Weights of a small transformer language model.
Size: 6 heads of 32, vocabulary 1403.
Training: a variant of Muon for these matrices, 168M tokens.
MLP neurons of a small language model. Each row is named by its layer, matrix (down: output weights) and neuron, and shows model dimensions 0-191. Each number is 500 + 25 x the weight over its row's rms, rounded and kept within 0 to 999. Numbers have three digits each.
Before each neuron's rows, "fires before" lists the tokens most often just after its 100 highest values on Wikipedia text that the model never trained on. A number after a token or word is its count.

fires before: "\n" 34, " and" 7, "." 7, "," 6, " in" 4
L5.down559:541467540516497494492512488488492462541518546471484505490482515519484530491478518529475517498456548492464475507486508535491524489470474498522488494504490543518501508526539482462520488528472482472477444465505514503477495503473516506530447516566508504502486535487543524534447514492494456494501482540497519526477527456502492476512481524485490535490524491527520471476523481526524484479504498507529560495524469514510430568495489533493472519490444504507530487512522491525473514534484512528515470488480496506542492481472502510495506475507510471527499492463456499506527472456478490517

fires before: "," 22, " |" 20, "ed" 9, "\n" 5
L7.down6:461485542460527529539481489489501548532525518501529497531505475481499519453421504509510511497521485501489504480520514534464475459515489528479509540505474495523474496507537524444483477479527533483528464520515494449471533487540519501506493523545544514518513512496501487507508493511508452486523479510519535535443496492533505527500501515430526525478499518499500535466448472497472497553469514507498498470467533524493493542520486492495466487473488478499518493461522492519489493524488550486451482521522481510475494535492506539491479466498508515494523478516489494500493502511473450517

fires before: "ay" 18, "oup" 14, "and" 7, "at" 5, "an" 5, "ac" 4
L4.down158:482494452508525488476461493548512495497491497468456474510488475484486490515518516488489509481478476563504491483502478556476458453506488526438466520532515494478480489501570498464489526497482519512515536480480560542516505487560492490521496518522451483518492517506471506504451542484497494512513484508532506455509490480500496513527475515522496495501520503540517498478465467556507489529525529464519448486511496453530508503497498505494497516457510501522519476521482504461494520519480452528515499506477507509498502521544537520558482512454510518497503499476463508500490512547466525490

fires before: "y" 15, "ed" 13, "ile" 8, "ing" 8, "ied" 5, "ial" 5
L9.down105:538456495489477465531505481481521465519509497497514500476479490567523479505457510480494508544475487480510479491482530475463442492474474523512492549524516509528537491477508515569533500481492521507522505523530462474486497519558548521479529460508507494518454496468467520485512470532502485545495492479524477485551462510483535475536522520502507502485482492503525498496484507473494486542515499500509516540544475518516506480514474479481456493508501479535488537481453501562528472529451514475471480505534478470557490484514486490507510491508498481491472519528502492506498491504456477482

fires before: " to" 36, "," 7, "al" 5, "ing" 4, "ed" 4
L7.down289:480510456523529521513501488500494480510528486466492550525552465500455516478510494525475504484525502475459518491477496512527506464484492513461467534480478482486455480503545486533492455496495470517489461484519460482540499532540496506504487466508488507522451477477501453478480499474514460545496512504531505509497500514550561532500478457501526532480510470475518515546510530505486518534492478506527505523477507491498486508473524470470502494560500473511495503499452508521451507507521502489454507503492533490484476562525513518467549524516513512524528498561514514511466477508498528480

fires before: "\n" 28, "aged" 7, "p" 6, "vi" 5, "est" 5, "8" 5
L9.down334:474489523522505484516476508528504519539505493451504472527502500497501504503524496525470487508523542515542467535515509511547520494500493484463500476461536483492511502518500506496472510494509497439509493519451481513488560502514488510512527523474519517483457481501550480498509503463473528486539515468536479490496477530518491468495440495523478494542494424490524513529514501540492490507442477530528501475485501487479501469491472497438528472481461521491517527510480532569523504514476477445509469537469470522538504501472492518478494503499525488532517479533521492520478497498553531493

fires before: "\n" 33, " —" 8, " 3" 5, " 2" 4
L5.down42:522472485513506476539532488484474480440486518488484490481483489553492501460486520455516460500517475481530504522511473483506517498513498511473494515535491452476529488490502541491454497555517539510475468496477541516473511474529516501504505448484499497523477445469491468501535504498500510470467511483528513515475510531473532515473517476502485546468462542518470487484502481496482517468514489529545449509492503566540526517521527474554511508508531508505529485487483487510493561536515495493527485510513519534499469489464485475518477507540483508503489455526521455484520503522463519491

fires before: "\n" 44, " " 9, " 3" 4
L5.down55:483462471545493513532536480494512509459478472509521500477494470493503469465508468498513482494540506494521533526475475505538500490513493517472495520480485460491493474493481516486480513546503538509498452529498501542507461469525486541509469456493492486463468452514486456512485492511473498463467518493487540519482508531459520511511499493471490574483473519501494468491487455470490513519533508531560540529514529530511464543497515509486505541510494483503539463469459486533526548526477495477539513545520519514492481480477490483502496500551475492537510467524510535495484514499467516517

fires before: "===" 18, "==" 8, " ===" 7, " ==" 7, " and" 5, "f" 5
L11.down107:487514505498484494457511495495515465476511495451469518507512469507507510509483474479502472497456563442496512509517501462515468485470501503496460516507463533498511496507524528480474492508544521510483512505452512502522483500556528472514543500490497531474531548461500496501521518504550546517504504496491533476525456469521543538471462494513535531524488527496549469470486567508486463541507476479501459529509504481500498455517519516499511463459534535553487474499481497511495463499507467511494501492510468480498501534476509538488512532483509488505485513551489457457495518479517521505

fires before: "=" 19, "===" 16, "==" 7, " (" 6, "M" 5, "S" 4
L7.down690:517514505478529490502528521477506507444512554492477508502524532511529447493492475506530497540505524488522514497500510486461480525498495544455468503496500481503492531478517489474498455511485473504478475477487484520487423475507489476492513497496461498531465519453537516456538541551480496531489502498513488564523504498531455484557459540501507478474507529510531512503513521467475509527467480519494479479468506496499481487553519507520498489468500497507484470498469530456508467520495513476466514503516515521539509492522551562516476533518463541486494539488525472485475502512507503524

fires before: "\n" 24, "ated" 10, "le" 7, "ig" 5, "ation" 4, "al" 4
L5.down23:535517473518478536514530454490475491502489525463453494460500438493508462505508506454491472504501494517501499518519506478546502501481472451520491486500505488508534506506494480582497544513536500493531492488496518523514485508548521522466490503490482496496461557570486484474504483495520470505535550503519505507496482540525489462524513483466505496519507478505536482477514459454472520523492485482505480517545494492503498493445503468483511521523546482488491492493458478455470525507490503497554515494508506502534519486514535515520456548466507502492522507450475508482508467517489526537

fires before: "e" 21, "ct" 13, "es" 10, "ed" 10, "ment" 9
L9.down624:537515475501514487515494499495468544517488492508490512518492517495469474448499481510470500489487522480498519538474488473523500501463520485510468480495491478529486464492532473531524503503431505504517507538519471531508498561489533516493505512475501473523465512495475481453509475514478517521510477484485540542528472471492509578502450521499433493482503493568527502505481539489491535496519461480499483529465496503462502506484523536493501467446516488495475482516487537486479520525499494491516521477462493507519527546490487536459487470503514474524531506485461480515534539536501545539

fires before: "\n" 48, " the" 6, " and" 5
L9.down668:450525494522505489500446493515522496508503481467523486557487516481517526507494505539491482473553508460468469549520496463533519500524501457491506482487496467473459502484509486512495501490526492495492505501526479518473535504445480471522522510513480513509515508477506505475510518505528515470519538505532507515530452515522525492517482491464479503518489478517531547501510597517501505518506490514476537469470499496452476548508518460488541494504464467490545518519513489542510540529532501481439494484512500497500475480524508499510509494481496464513511419480527484473492514459489528514

fires before: "ed" 10, "form" 10, "n" 9, "ished" 8, "ish" 7, "ing" 6
L5.down168:488479500508512541521516504536499482522468519531468473510485493530501511480494492477508517471462494535462458511485482508515542494528491475470535540459474519450444525473513502481480539484485500492454491489514468481461544471549494536508509483510484501481522432510503501515563515476507524529460503538451525517475484471515530521519492504471492531548443493533478503520517486503509503530529487507508526500477502504498501510498475488503490511525499502497504497487508457490510539473515501498479562489506496562508516478553495497508507500517511479471498518470484495492436466553528490461

fires before: "-" 29, "\n" 21, "The" 6, " The" 5, "|" 4
L9.down536:528476459456490482520505510529522537516491508480534502500483517505499496449510436498502522516488511509482520485496490526499494484496488490478484488546482488476518482493509526494489526500571461521545503467529506449473511497498474463517530471491479509467525545544526536559512446500508509519471528453525482454509539510514530475479491517502494479498512533544521506488509488467494517565488489508533500518470500529474517490502500491478482518544489493511496529491509462516515480496497506498481449490468497499485473507519510447478513485482507472501562499491433513535478461493530542464

fires before: "\n" 54, " The" 14, " " 4
L10.down124:478512470539503493471543497486470475491450530482512491514513480478533522509469484521530492509468498489512534511515503491520476486521526534552483457479496467554480502449482508413512487490599512508536494522494492501492484490570502520447499490493498460454449510515508507518537494458507524514487448474502511508490481529513487471533488521514477529467483494516496497525469496475517537488471524493494492504516525511512450489527514485496457521540489528486517480485480452509507520533487484493522492489535486522497513537524525497519478495530468507486508479494505506482474523532490495512

fires before: "\n" 42, "-" 9, "===" 8, "|" 7, "==" 7
L4.down60:466476541517505532483456531488512501494491479470501538531531525482480479486507464507508503473531505467489493493521521496543531467459437498514498489538515450489506529467494449492502478491520470529529520532487458483474557527515493517517515461481504497490473523523490442480523548500532508514521491511528493497474511536543457512511469492499494521505499447517520516526482525492491498513496509522531477537479537496480473527499501446453505497500505483496460502514486477532502512487475517492474543487516560478481464526509497500457477517487549498492538455510512471506520497491454526534

fires before: "\n" 33, "id" 7, "ed" 7, "ter" 5
L4.down753:513496458498483494530492514536478504540492547483496460524489459519471482522501522545532526511504520493539493477499474467524486475540500480516482498525513463518533536452483544488496528541510491513492573461515553468502475491512503501477477476505473472537496489495489470522499494513522495514535536489503498492505475483529467512440459563512479466469499487483513514503481453500488507479485464457473481526491506498496510487501504504442509540509547538517543508505514509509487498523473504508506498489466493543491493510454505445534524453502486550491487481510477496507509550500510469518

fires before: " to" 16, " in" 16, " by" 10, " for" 6, " and" 6, " as" 5
L4.down730:505516519448525494519510494555477496496511533514508484470509470489537500454483532539523485496528543491477509500539489517494511507482496460542507502486512517523471494503489531469471472485542485516495454519481519482499515497518550480476457483525474547486502503474524524566482549480524483519503503487520515511483492495530508466490483503557487475474497500541518496516473473528473453455513421512529489477461538495531472515479529489523492492492463499482545493523539482507504499494520530514469528480494506536541481486480493500494495484473461480481516491517464490487496493556504438490

fires before: "\n" 35, " " 8, " G" 6, " H" 6, " P" 4, " N" 4
L5.down612:498502465482524448541464507492491488486521467461537467529509473492480466435511527499496501510512504490469462506524509528500499521538460464482507464493503514514503493470520497504466470526477468497522458494472481513547536472556481533461501514532504458514479459501492516509486517516457516503514537518550547535471465483458507492504497516497514518501447498478494500522524526442474491502520477531489497518483493490538499514494505476497531522484459513470521480508505467516523546504510508523517553534508530562504493483518506550498547501506466487462509481496487464508492495518503529520

fires before: "|" 35, "pt" 7, "g" 5, "00" 4, "0" 4, "1" 4
L10.down666:479485530500482497503499475517471481508522490495523508504507521520505486526498422517460478524548512506475507503463523520486525478452539535501509517472511470492480488490532519503487520529479473522468532522521509503502482495488438523525468548511500502481534475514482483518493520470516500508511488496498452567485533520469478529489492498514476502519509470497467500504543483531481540502411504476488539477544440533497484534491508529506460526472523569464509508539468488466544507498486488479479505483494495487500528514500502503496500476464493483516532484511496434507513517501506521481

fires before: "\n" 69, " States" 8
L6.down249:474513480516497531503522473516505503529543523517492505459525485497531509519517501521532530516536505548550464502500529521472488493508481484501477493541475515501482507469533513502490477510464526473517484527497506475517469467543516536461496516480496507473434547497525514495507493467475473514492492492526499497489544512538493474486485505421478529511505478510478557506472478496509534467495514530503510439505507480480500534500520517495468517453476492514509510516504457532457449449524515486469499482519494473497529534512537531452473462505505470507490474491479543439498514507530513497

fires before: "\n" 28, " " 5, " 5" 5, " 3" 4, " Q" 4, " S" 4
L5.down485:522489486490476471510499460537524512458516492492496474467506479522523498528466473488506493499522482479517517527550486480538487504499456482525487536522466484499521519471541508505479459513508482467510485543486446512535487520514507501514500465487543486538489480477521488489486505511482478499511497499494517481492518496495491487482508461446561537506499492501451479506512517494487511527525483535499552519477528478497508530532554476463514546520489474491541468474473485550507476493482468514535513524489510517539461471520480473515496523566428496532526479497483457493514492466479543526

fires before: "ck" 19, "il" 17, "in" 9, "ce" 7, "c" 6, "z" 6
L4.down435:523500461494497533444482540450500508477464475491478495517510474518478491541496482515517478520516498514478537452490513490498496520538503535486496491533492495500543496461493491527546471495505500479498509509509569548470533535535508451539475498474470459513518541517499520505480469501509477539484527526481496537518496483485507453475506480521508501502497534507506506494502504473504559565521494503505509451483520503523465480481501481497515513547499499444487486455479510467531501522496529463535459488510500480530480477525555495514501500515490458509542503471436485487492506486479480476

fires before: "ed" 41, "s" 7, " a" 5, " to" 4
L9.down532:508515489518491513525500559459518527524478490437482536504487511493470511497484499491489522466482528492445462478516489509533485441514479480482514495471534519477491529502556484481504511481486502514517511488456487532492465501512475492538482498525512476501515490516545493529516512507491495519489498506528544487499463502503524523519456522506501543513500462488503509511496504503504497495505540492533494469522507509548519468471473507524537488466481448496520498490446459490448524534517544512516514498476528523519473572437502523484546473510484463491539454492544480497508480474489480530

fires before: "ed" 16, "age" 11, " of" 10, "e" 8, "ilt" 8, " d" 4
L7.down136:532504486523539498510481459547491517498518493490501499527538523490493470475511508502474492483472499517498490519503536505532506479487475517466477516518478485513504455458477457506468491513549491506509502488502448463480532504543487523507515543490493468484473499510516497435539514486532549530515558490539502544519493467538492500549486497494484471459496467512566501509519574542503471517489506491500461511481496470475516537520522476464524510484486436523495491483455466499531526529466492494496520506502522490503494515508470520504504487524517449479496469491498492479483533513473540508

fires before: "\n" 100
L10.down485:547535440498481478499544535520470501514490452474476477472492498483508474456501491497503538544471498501496509501473505474564479487533467516469460471497503504514544470475489519471520501519469511472493455484448496530513500524500466517492493488496463499535486503536480482537523577546479535465504496520521453529533534501519511479495465492496538522469494466488456500491488481535501520505487504514463532458514524501504517508472520521457452540530498494484550487519493517534516500509510491486489499516543479522516509515499500475521480513538499530508516453522494510496507491516490499463

fires before: "il" 22, "ck" 16, "in" 12, "c" 9, "ce" 7, "is" 6
L6.down28:503508512525485513479473514493513506528534511449460489508527467507464448461515511494505494476503526506494510456495488488453501507475499519521519460545458595462465491528519520478503553518491519479497504496515499531436477519534477492522499497501512500512521509523504481559497510455520481482449489523494524536509539504502483496511525494536546491519506464496551548469512536453494510515497497480479496480491496474516477512467524519487486512486489516483519492487512480507492519565482482541527456528507492485546513515461491514459499502483478498455477535492483483502493489528500537492

fires before: "-" 46, "\n" 23, ")" 4
L4.down528:482524475462583417552546489481503478530491497532518487504513493512491508495479478491505503536480505503518477519511500523542529482475518503543513513450488493467465468494512494512480520495423545501472547517518546544547531489515504461497470514484481479511530464530529460527517477490478507533453513512540489498515478482481509514526484497513498484491508486505472519484504506488515497492512521503491503506504494499466486507519484473518465469471516525473477538479511478445499491493528504500447507515518489453492493489494510473488510516474484525449532506537538512508498498494559504488

fires before: "==" 24, "In" 14, "A" 9, "===" 7, "H" 6, "The" 5
L9.down330:519477474504492516502510526514443528471497564491462519490488491505481519490542503539507496520506542518501497510523513460518479445491485510464455537534505492522492498459475518530502465518510478495507505496498475520493512510515474481493512539507458461502486504504505480516481480510536494485500522469537524519497478484475492515484466493497531517541510459506488537532529549461476499501538477503487456522512535535523487513490483435496499486514483518511512516484405518516515508524490468549516516514560494554481460512502541491530463495471514499487508532514467476471463511481486470505

fires before: "-" 23, "\n" 18, "|" 11, "|---|---|---|---" 4, "t" 4
L5.down297:515485473489475460525506441482528513529463456505519526511496517523490491490505498509501494497525479548540494498512497542548501455491503510527492496529499494506483509538476524519488529504530470561492472508457540451500532569482528519487481470491505498483537497529515512500491482512497495500548503522495487507520503464481519485499493488504473500510550445503519505476528532460501478519492470471476510474462518516473499465496457530541471478515485519495525532500501473505488497490514493418512477457502538494538475451465494503523540486455501549514492472489524516535476515488509477517

fires before: "\n" 27, " The" 14, " He" 8, " In" 5, " On" 4
L10.down451:500511499518474516471497516500491519520546516507507528511511524466481513441532484528491489453526514507487515504458509466519521493533510497489484493503529468486501514478478509506510528490585469526464491507545488482464504493520483446495499503501528474506502492540493512491477512482450498530479473534507456510467497506520463539489498516515512506481479520492461502538501465486502480494506489456500499459473518502490499502536504483506525478469517511523483449516497425473502505543549505508479552494539528506550548553478524471533480478531521496475500487465468472529496493503480555479

fires before: "p" 18, "pl" 13, "per" 8, "amp" 8, "t" 8, "c" 7
L6.down455:470503474490540483485545518503520547493498513502547509516540534522489478493537501525482507504532487508455531532547491502455488489500501468489451516475506451475481492496500473460522505530489549482520507485520521498448516511461482459501506481509472555510530558443482490503508495485490547491533497482486497460490502512538502466474479491505489524497536472487512521508479525478493517497477516500506527539461496467504502460517528485462512478514521532514515456475445492513508463529482515511477476489500480532555503493554475495510542518518478509480519517534539479484482518497470483539

fires before: "stem" 22, " of" 12, "ing" 6, "ord" 6, "m" 5, "ed" 4
L5.down246:516507532475485508507516472497506518485491486517515520504499534493502502487536473486498496574484530517480488498505481478482493521496462498470442496515515510528466515490473501470475535466497494500490528520517493492558541505514494469490491518479496513495468456468484516519495499517567474470487523471514532456472464489476511505522513523526481469488513483484534546513460489497454509505495539498518480490520499489555530517517492464464570476457521440512516520501511469519538527526519527523524487510519503501502514457462500526540520459526481441507520510522450481497479476549495491484

fires before: "\n" 29, " |" 18, " 3" 5, " Q" 5, " +" 4
L9.down320:498521474531453485524571511517479473483534522504439539493542495502522531472476498488487486517513513472504523500493491523482534472511491501512534492517486447528495454475484499484480514530541499483512489533458475474472486470537470473504500472510494464532481461504522477477538459521491491488500516461520497539473491515480480519518433468499486517493491505546483464469547518546519511527479507519500505528524514540492504512520518473542497480509520509482513522519447530539483546516552487481502475478463516497535492531453518475500489529500477509463501472526521514481475502489494482480

fires before: "\n" 18, "==" 16, "ate" 6, ":" 6, "ase" 4
L6.down232:436489544528493535512510514481489523501502515506486500533586503457550471552522532499483514514522540499445504462474512532464480512515485497476503478485525486507498494487507503469507529504504482517505509518528497524501491464490481467468529485537525558469496482462476541504502502508519506502489501524498486534501491515528528487522487489499496464477521493480515509494497461538502486485520510543465530518478512488509476549523502489489491487503484425504493484517490433511506538505483463461494522531535519496490450487494469508494479488471539464531444461478480497501522499552503510516

fires before: " |" 23, "%" 11, "ate" 9, "and" 7, "D" 5
L7.down215:493513517491501507469494510497515480507509518516543517521491509469490529516502514484480537566503494517488514521546526515477476495477467489437477479516515476471530484496498468507463523486460515500480523538512528503446491495485522466534537515473499478541488489555519519437479470510550533504499525472474497570489501474481481495500493475499496496486489514522467487504469497519478515471475534528492518483517504487495518531490501503476511433497522502503483531465471553489494504487481503497477525511459508474450480534489473438506468494528511514492500470523495499533492560498493539561

fires before: "es" 23, "s" 13, "ed" 9, " a" 7
L11.down606:446479510480484532482462527491495535517482507503514476442517538496504458473466506556525525543473531486493499520463426477520508537514521489499516495466538464497491480478485500522490473476526464476505532510510488480487491503521448503530583519533521473511540507486522507505523489529501465482465478481459493519483520496489528477463508501513524510477509531494494516500522511477515513503474475484490534496450496481507493481467477528490544531526493517529470443483495460490510521493485547498507501488497487493517499530541472508480522495530486507533522510551513505485520493514444537516

fires before: "\n" 23, " " 12, " 1" 8, " 2" 5, " 3" 5
L5.down269:468501502498476541511473503500505506497491492467497525548527503506485504499512459496525483492533474497498506549500503477525495478515476495481507476516508490514481484474490506505549520496602473524524515478475456500489487548512478507509483497463528468485469501500514474477531512473520506497468471478535496531476490534546452502521488441468480480482492466519516512510518607566513505518501495527508470518475473510494480488501526464526510506482492461533468534504483465495513527500514518493483503485509528475493468504510509496503506522465517514477515498520553507446465526466492535482

fires before: "\n" 40, " The" 12, " " 7
L7.down80:525477493528476530524534501511489505499478519502467522468496467502502514476505479471495538517489528478515515494493516533488485479523522558482494457511471440540507463485461529500502502524512503485520491526438461522492491532497492526449457453518524513519495507501445474524513492490486520473532494484536526486501524520525488502523471500462442519488508496507516467495511455525498533552468473515502494506479485541525541524496527482505493504503463493491515519525467492538489545515530479509480503525482512533537510527431548462503487483491474533449500481543471498472495480490470484506

fires before: " the" 13, " to" 13, " that" 8, " in" 6, " from" 5, ":" 5
L5.down272:477467538500503489533467445479473472502475465564479528479486498471468492499531485591488492510486529498463515464506449537502511482480542533538493497499512518506536512485515485483441529507526499501519487472475502467531496499466529511494504484510533512472509491503515546507463515487520476518519493506518530515490514548484496494506503495495482531495503506486513519540506539533470498528536453477479515481471505507509488516482528503508511504506493510453527486526474485490539434540535540480456455476517506485518477503468514524492471451473523495522519487486492492477477517509511443501

fires before: "es" 14, "ed" 13, "or" 7, "ion" 6, "ive" 5, "ing" 5
L11.down526:468524466524529507485457506435532504457496536492503518494517523500513508475513517541517501507475511459489519458489515500514528506472510534520507457500535521485507545473532498473510505509452430488471441491496472525469500526478526512527461471498503506501515444501547516503537519544527487512470475480529506515519536508489482558500483477490475471528508482501466485511477476473515523528513491510474496530460484517479528489524473549525503463530474479507521469545477529519498471522484525491529536497511483479526443493457491511488484503512529534535459493508480490518502510500491513482

fires before: "\n" 18, " of" 16, " and" 12, "," 7, ":" 5
L9.down117:474524503557478495492510503482503467528506484509495486471556530529472523477513492528484486496493519483460432483532484543469536492489465510476498479435524473506482529525479517501500488513469471503477543508476522512499505500509533518501493538482514520499517554510474485502519521478524498544472504501503486499485522512503522475511465498508465488521505532498482472466501501455484482505443553514534469507483528496481468508506485491543538439517496494473523505539454457509524459513503467549469516496465495554533496504527514465489511527534457507518493503527524527497507512478487542474

fires before: "-" 72, "\n" 21
L11.down256:505523469477499476520522503491492505502500500500492502508476499463481516500523491469464466496506512483500499470507483491477518477521508542494468510525505501514536538504505499505460501557500515519528527493485494538476516501494519483503506553443520514512511484452517501566538465497452519495486528514473552469511498508503518517469537517480472494526465491516443524509467454470507530510512474517460511491483498500479452504544483505526490530468474481490532556496486489504500557438507503484509520495494499514491494521482482474462493493477553525508546471524474564508472501505550525438

fires before: "\n" 28, " He" 16, " The" 6, " H" 5, " In" 5
L10.down89:505464484570527526510542514528456512476479546498481507492495550480501507441493489490534524530489519522506535498505470468503512488475529515498460470505497520537540480481478493527477507528550473493549475504529524489487502482510540475474484500517502487512485517543502508478478453501477467495513458495511484490465508517538516495515489478511485481496512468500441514471468428508513506509512491491526497479555515478512494491482518482491497467502442504517501525492463532526517500511514492523513458513478514500529540527491568453498456492479545528460500511509448486499483500524514500494

fires before: " |" 37, " (" 33, " (1" 4
L10.down210:485484543484505471475429506478462493500509528513487535467474518467487487517472499505530512511494502476534551506508473526476466513510531481478498511520497499528471517514510478509503514481488481473508491480488517473533477515507493501504498482504502525488494537544519548506525474504529524515467500495500509552525472496515505471485480538457546501490459511499496525498449479524542516484490519498492502540520460497512515481490458498521597492523527520516507492500487477448485508493463500479507536478493484487478459557492509479487471486451494453464517523490511506511472468580522486531

fires before: "ck" 23, "il" 13, "in" 11, "vel" 4, "v" 4
L6.down246:506513486476485522518472508468490504476485501517512516475526523533508464520540464454487509474482493470467517501510514531444499491507516519534490521519468516518528474489474509530487535483533542489515499503530533536488519563487481465513479504535486464497536531496524500523476498527513458432500458497516496502525485473522544457460468496532504515531489517516532519514528486466483538532516438512474494483508497493482501506447471492476500500486503454511477498516491518495500463515484518488509482511541492474534520458560499520525522459537499456482520497498461444506491545484500511499

fires before: "or" 15, "i" 13, "ial" 9, "ig" 6, "im" 5, "ed" 5
L10.down224:495440552517548454521517445519506473518539487512491506509484512509499530527500488540524491491515495494570514527505501548473482472502483508505500553523513501518464472518507466492515533500504460486503503545486528550523478517485484513497472432492524513517459468520490487486475514516457487524490475483490505503478478495496497456493488510471499475472511504523511479505480518498506513513495479443474524521506515489472529514453530520452504484507507541510520502529459541485519478514500490441488478506458555489502483489540463520490513513496519494548463460503487476553523495523490510477

fires before: " to" 21, "ed" 20, "ing" 9, "es" 4, " the" 4
L6.down593:473466502536490509539464504490521483514527502505469504502486531529488486554461497516508558496463522493479511540483503491471493494469477484460551506486539509514475475473504476495522504513498490486452490508510501475506487527518469555508475554484497525541506470494502492494526498555486505539501521503506503517587482531505488467506563486465512520484519496520512504535505468474470501503525486479492538493498476554497455476509498501492487435491482462480499503477446459467522480507492547495510470527491523525522513506492518487456477520471477491485509477528502492520465509549475531503

fires before: "ck" 22, "in" 15, "ft" 12, "il" 10, "vel" 5, "ce" 4
L9.down372:515502476489477470503483586477507546492516546504461524496531493484521529516502470497505549461486481516499496547541497515455489556523507479512488504501483525509501484502542530509527540486483505505525489469509509538539487505465503474482531491484469480463552488483510521520500515470511483509473446488514503505519477459503528496499488530533499517536521488478497529517496483527512480483513486517477505502483527497481469504446452505495470512443503502445538533489509515507516472502459506498501473501524523457506509469495525553490467513510551478481485446511469464478535474475518492492

fires before: "\n" 56, " The" 5, " In" 4
L10.down110:477530447523484474540505537490510484470505507496525533495520512482517537464464442488487495535502515502517511516500516537516483478533490492469514486520452469490500502483510522469507463510531476497521501514517510470511513461547508486501504500488512443515501487488536493506538517516479485517476498494515487501504515510548520466465467488502481517492489500522507494453539467497488516529483517505462526499512512471477478548505510438499541513547448465491523532505472481536505575536526499482493467525489483500533482506526512447455510515516496487464550520552470496462473471519479487485

fires before: "\n" 89
L11.down450:476494466522499481512526529484469483517502538486467481502502534478529520494501487475474530543527492503501514471466501512518496526522464526522456458558532453524515524469540549483483516525568489490539485502472493511508419531561480490499515491496503492484490470511507474490498484489462527520530513498470492509501503485491484522496507474511484499495482505511512473509508431546470534499463471469489521497486521488467492501468497499510476513520508497434502509532479494543497516517499487500526527440535481473513496533508547456475470522509518508462556481516482503517485491515502527496

fires before: "\n" 61, "f" 5, "h" 4
L7.down220:480482506511526479535511527535459509536525505488479525503477500514514507464509504539481498463539505489516460447492519506536533437547497501495528467519489498518489521498495487505486513500504493505498527518482517493502487454553531502504563484465482495486475485478514480525437515510471493497554543491503493485502454461498464549538482524456466513511517469482488525483475496485487528524536513507493502480465499516480476476486486449438546525495496490463488518518550503532466481467530534485524493482466494504513506481528504534519512490512496439513532491519525518490468521536512508492

fires before: "s" 26, "es" 24, "ed" 6, "ill" 4
L10.down315:452494467496498555498532500512449466514489496525494533502518520473495446479474534536505540533493516512497481523470479500481527538536469492518488510447503511509496472518478470476489470448488529523484474501498480487468485497507480483486507460483501495512455495532532491499509491526502543464464495522493487453521532496548544535524552476523512505510477537524496568515493490522467510544487506492492496470487495437503469515473538482463501488484519566502521478562504503482455496493522499492453506502484521503506515484525519475513524481487467532489510489528493506526512502508525527485

fires before: "ely" 12, "t" 9, "p" 8, "e" 8, "pl" 7, "amp" 7
L10.down486:482540459485483495464500534478507506527485459505528487481500467528460464521533565487507499516506467494531562497458554529499532509503516485470502528472469461441515509532507500492499516538464480444423543486493508484498520506506495488509511511473510508498508477504477522511516530489515481476516532488505491490488457536527472458476498508539473480525525521524495439503486521514476536542458470521482480520491513441489439514527497525491528516532540521527517485523458499515459513517463487512495536509495485501496519523519491487496502497494504519535489508482515494495480526496486506514

fires before: "al" 27, "ial" 10, "ated" 8, "us" 5, "om" 5
L5.down646:497505531503460495482498480484483493485529503503503513482476516517553532517472485504507487561498487490501455540540494463508495506490481498491496529531495449509484490530440468517462517478548501484467499476486498562485519506505523471428490469504497525513502522555511511542513457498496484460510522480512510513518511502569475497493476462486542479499451495506487510518543498514518511455491475469484511490449495520533521492469476486512520502503492485519493514551508499502460483533501515491543518475483456515535490503526518484503462478521493507498526464566491517483468470497551482502

fires before: "===" 30, "==" 19, "|" 10, "The" 6, "-" 5
L9.down281:515477503511510452467481481466510498517510530507479532528500507492496518499473503468506486473511557502489496478489490536503500509516523466496479522490519506480458494543497497527486464495524489508504492499511521548509479463520475447537550512523478500530495502477537461472533502468468516478524539508523505508502515480541490472498495500477471524500517501480557521516543545493522474526502496482502494478496483501503470483499538456523565486474480540489465511508482510501565513494501490460516425515500519509523474493567529505471451504490490523484457501509515508494456486526491538437

fires before: "-" 19, "2" 8, " (" 7, " U" 7, ":" 6, "=" 6
L6.down117:505508539509470484520508516492456527456495492471512499471474527475506479535509489479518502524505511477478495497513466518475486486492494495505498516550519501488525500511475540520530514514452502552499474507518538530459511516448497462535539476493540470507496508506504481500531510474522463509456524477506510525512450526538536502510498468519525554489515522457517516483537527463500515480488507508534488528512519519457475490459505524492569512501496475499514518500512452493507468482473441515419501503524493476481493478499507481462477531482501532464475553520532456501476501488524512501

fires before: "ult" 14, "il" 11, "p" 9, "c" 6, "ear" 6, "le" 6
L11.down70:504528492497468495555461510507491509547459506504512515518522492510479491439494484439495514512466479555479494493523493494511505493466522449469480520498507476477461535465489441481512497518453483520483507502476490471490547459479505498476498524479545485534537520491457500519479528513490512514488496515525495500486515528543511457511480507468514484523508497499501507499513528466498502509521486496480516504536517492500512494476505505497530511502493538461456479508470493513507474557501532538499505475589522502481445524560489459472488503482519530530527531510475510532479484528537514500